Weights of a small GPT-style language model, trained from scratch on English Wikipedia.
Size: 8 layers, width 640, 10 heads of 64 (2 for keys and values), 32.8M parameters.
Architecture: RMSNorm before each block, rotary positions, biases on query, key and value, tied embeddings.
Training: a variant of Muon for these matrices, 903M tokens, 4902 steps.
MLP neurons of a small language model. Each row is named by its layer, matrix (gate and up: input weights) and neuron, and shows model dimensions 272-367. Each number is 50 + 10 x the weight over its row's rms, rounded and kept within 0 to 99. A neuron's up and down rows have the sign that makes its largest values positive.
Before each neuron's rows, "fires after" lists the tokens most often just before its 100 highest values on Wikipedia text that the model never trained on. A number after a token or word is its count.

fires after: "0" 15, "5" 14, "4" 8, "3" 7, " St" 6, "9" 6
L5.gate295:33 66 39 25 48 47 30 44 33 45 36 39 48 49 65 51 42 68 37 31 39 47 38 50 66 60 49 52 50 60 52 44 48 52 52 64 59 50 57 36 46 52 48 53 41 45 40 46 42 43 40 50 47 43 53 54 35 61 42 62 55 54 51 64 45 48 57 46 63 53 51 58 40 61 58 46 27 58 50 47 46 47 51 29 47 21 49 59 47 47 50 62 31 47 53 45
L5.up295:36 42 61 30 53 59 58 57 49 55 47 41 45 32 53 47 49 52 44 51 51 51 41 49 40 36 54 34 39 60 48 30 49 32 76 50 31 47 50 55 43 35 51 30 48 47 58 52 60 40 58 56 48 64 56 54 39 39 42 63 57 55 57 60 57 43 33 46 41 68 56 49 37 59 51 63 19 46 61 39 32 25 42 52 46 43 48 55 48 53 60 54 50 46 73 36

fires after: "." 52, " League" 5
L5.gate650:52 53 45 43 52 57 45 56 54 58 50 44 42 33 46 53 53 54 47 62 48 56 43 41 31 72 47 35 44 49 41 45 39 27 51 74 58 51 60 48 63 63 50 48 67 53 40 39 39 45 56 57 43 49 56 54 49 45 58 50 41 33 60 50 51 47 45 41 50 54 54 47 59 42 59 54 40 31 59 55 61 49 52 41 64 39 51 47 52 58 66 58 44 57 54 68
L5.up650:50 55 58 41 64 29 70 24 61 63 63 45 45 31 51 35 39 60 58 49 57 58 53 52 60 61 38 37 52 52 45 47 39 51 39 67 48 61 63 53 58 37 61 58 37 24 56 49 49 40 50 46 49 42 59 62 48 63 37 31 56 66 36 56 50 53 41 54 54 62 63 48 69 63 52 56 39 71 55 48 57 45 48 62 40 64 58 49 56 46 53 52 56 61 48 51

fires after: "%" 18, "0" 12, "phe" 9, "." 7, " ±%" 7, " and" 6
L5.gate823:57 40 56 65 34 55 37 42 37 54 48 45 49 52 68 52 52 41 38 56 57 61 54 41 40 56 52 50 51 45 64 51 34 30 55 43 65 60 56 53 61 68 70 61 58 26 35 50 32 54 54 53 41 48 69 54 46 45 48 38 52 61 57 62 46 57 31 49 54 40 62 39 62 62 52 71 41 35 46 54 49 45 46 66 59 48 66 57 39 34 46 58 56 61 35 48
L5.up823:48 59 53 48 55 37 38 33 34 52 57 41 45 47 47 55 39 41 60 44 67 63 54 49 51 51 61 52 57 50 65 50 60 49 34 58 65 34 62 55 42 31 62 43 55 65 33 58 50 52 52 52 45 61 50 30 59 40 43 50 50 76 31 60 47 56 47 78 39 50 35 61 51 49 46 48 46 43 52 44 52 48 36 60 55 61 46 46 35 63 38 47 43 61 49 61

fires after: " |" 91, "---|---|---|---|" 5
L5.gate1004:45 68 49 66 53 38 43 49 54 65 33 64 61 39 56 50 48 59 48 71 40 57 59 60 47 54 40 59 46 50 61 28 59 32 59 46 51 45 65 45 46 47 60 70 67 55 37 51 55 23 42 30 44 62 51 29 45 48 44 45 65 38 57 54 57 65 65 52 58 56 53 40 60 39 37 61 29 48 34 35 53 62 56 55 40 44 53 53 39 42 52 61 65 48 59 59
L5.up1004:52 40 38 29 41 58 48 41 43 57 30 53 45 49 45 71 41 47 71 40 54 48 68 64 37 48 47 64 57 47 55 54 46 56 61 39 77 50 54 55 47 33 51 53 53 38 41 47 49 49 39 57 65 65 58 55 58 56 53 55 62 52 60 56 38 56 32 60 54 40 63 67 46 57 53 16 41 69 67 60 55 59 44 35 38 46 57 47 53 59 43 33 32 35 58 50

fires after: "1" 44, "–" 24, "9" 16, "0" 5, " in" 4
L5.gate584:30 57 53 61 46 66 59 69 62 45 50 48 61 59 55 57 40 48 47 56 59 56 67 50 46 46 49 57 51 54 56 33 40 62 56 47 64 69 36 55 71 63 54 55 40 55 65 40 42 55 45 60 53 47 35 42 70 57 33 51 68 53 46 42 42 58 47 29 50 59 46 46 40 34 56 50 51 65 58 46 63 67 63 52 36 55 56 71 48 49 55 46 44 55 45 64
L5.up584:56 34 29 42 42 74 57 39 52 39 49 57 45 59 56 44 61 61 29 37 46 54 49 69 40 58 51 45 50 49 75 57 50 49 38 31 64 50 48 35 69 59 39 45 45 61 55 78 60 49 67 55 68 63 46 47 52 60 47 46 41 58 58 39 39 27 34 61 58 57 57 52 59 42 54 53 53 41 47 54 31 51 51 57 29 65 54 47 59 51 54 40 33 44 47 66

fires after: "==" 44, " ==" 31, " |" 19
L5.gate546:36 66 44 44 40 54 44 49 56 44 40 50 58 55 39 58 61 45 43 38 70 62 52 45 55 45 40 39 68 55 54 47 50 57 51 39 49 63 45 59 48 46 49 25 49 52 52 40 49 62 61 24 40 55 61 50 47 49 67 41 65 44 56 59 44 50 56 47 37 59 55 53 60 56 46 43 39 51 49 46 61 62 42 82 25 49 47 39 55 39 45 58 61 53 47 54
L5.up546:48 60 52 54 72 52 60 58 41 47 52 59 33 48 50 34 63 39 42 40 50 27 44 49 42 54 57 56 41 51 48 42 49 43 57 64 59 41 37 65 43 46 49 66 61 52 52 35 43 42 42 37 54 53 43 41 49 33 44 46 48 65 40 41 29 50 54 29 59 40 50 52 62 49 46 68 41 50 38 42 50 45 60 41 56 48 61 56 46 38 59 59 46 56 58 41

fires after: "." 78, "\"." 5, ")" 4, ".\"" 4
L5.gate748:48 46 45 53 45 43 38 58 59 53 45 50 51 48 55 51 55 51 41 55 42 53 53 42 48 52 56 54 59 70 45 50 44 40 58 48 54 44 52 52 67 38 48 53 48 43 56 54 62 32 42 39 62 60 22 36 51 34 60 54 62 41 51 53 41 44 41 35 55 72 52 51 38 51 50 61 53 51 52 46 41 41 44 35 54 57 55 45 58 61 41 61 57 73 52 48
L5.up748:51 55 36 45 44 67 51 53 62 61 46 50 40 47 48 38 56 53 75 50 52 67 56 45 41 56 43 57 51 46 41 56 56 52 31 44 49 40 46 50 60 48 58 34 57 47 46 60 52 56 55 39 52 43 28 46 47 46 73 44 52 33 42 50 47 51 30 59 54 43 67 42 52 65 43 68 42 39 51 44 54 30 47 61 63 36 45 46 58 58 45 51 39 67 39 59

fires after: "." 33, " de" 7, "°" 6, "3" 5, "0" 5
L5.gate427:29 58 53 42 61 50 60 36 57 52 56 52 72 49 53 50 53 42 44 57 69 46 33 31 59 33 49 40 56 80 61 42 49 56 34 59 56 49 41 68 50 53 51 54 64 37 66 35 49 52 58 36 54 49 40 44 42 61 37 62 57 56 48 33 60 47 51 55 31 42 33 52 53 47 34 46 45 47 42 25 30 40 55 69 55 45 61 62 45 67 38 32 50 59 51 42
L5.up427:31 45 41 55 51 58 41 42 54 50 39 45 47 40 52 40 51 32 38 46 52 47 31 35 51 53 53 64 54 53 26 44 48 54 44 70 70 65 51 63 42 39 56 33 66 58 61 57 58 43 38 65 49 43 43 63 59 36 47 43 55 49 52 63 57 58 59 54 44 65 42 70 57 41 33 36 46 39 44 53 54 61 67 46 64 52 60 62 46 35 49 50 35 37 65 68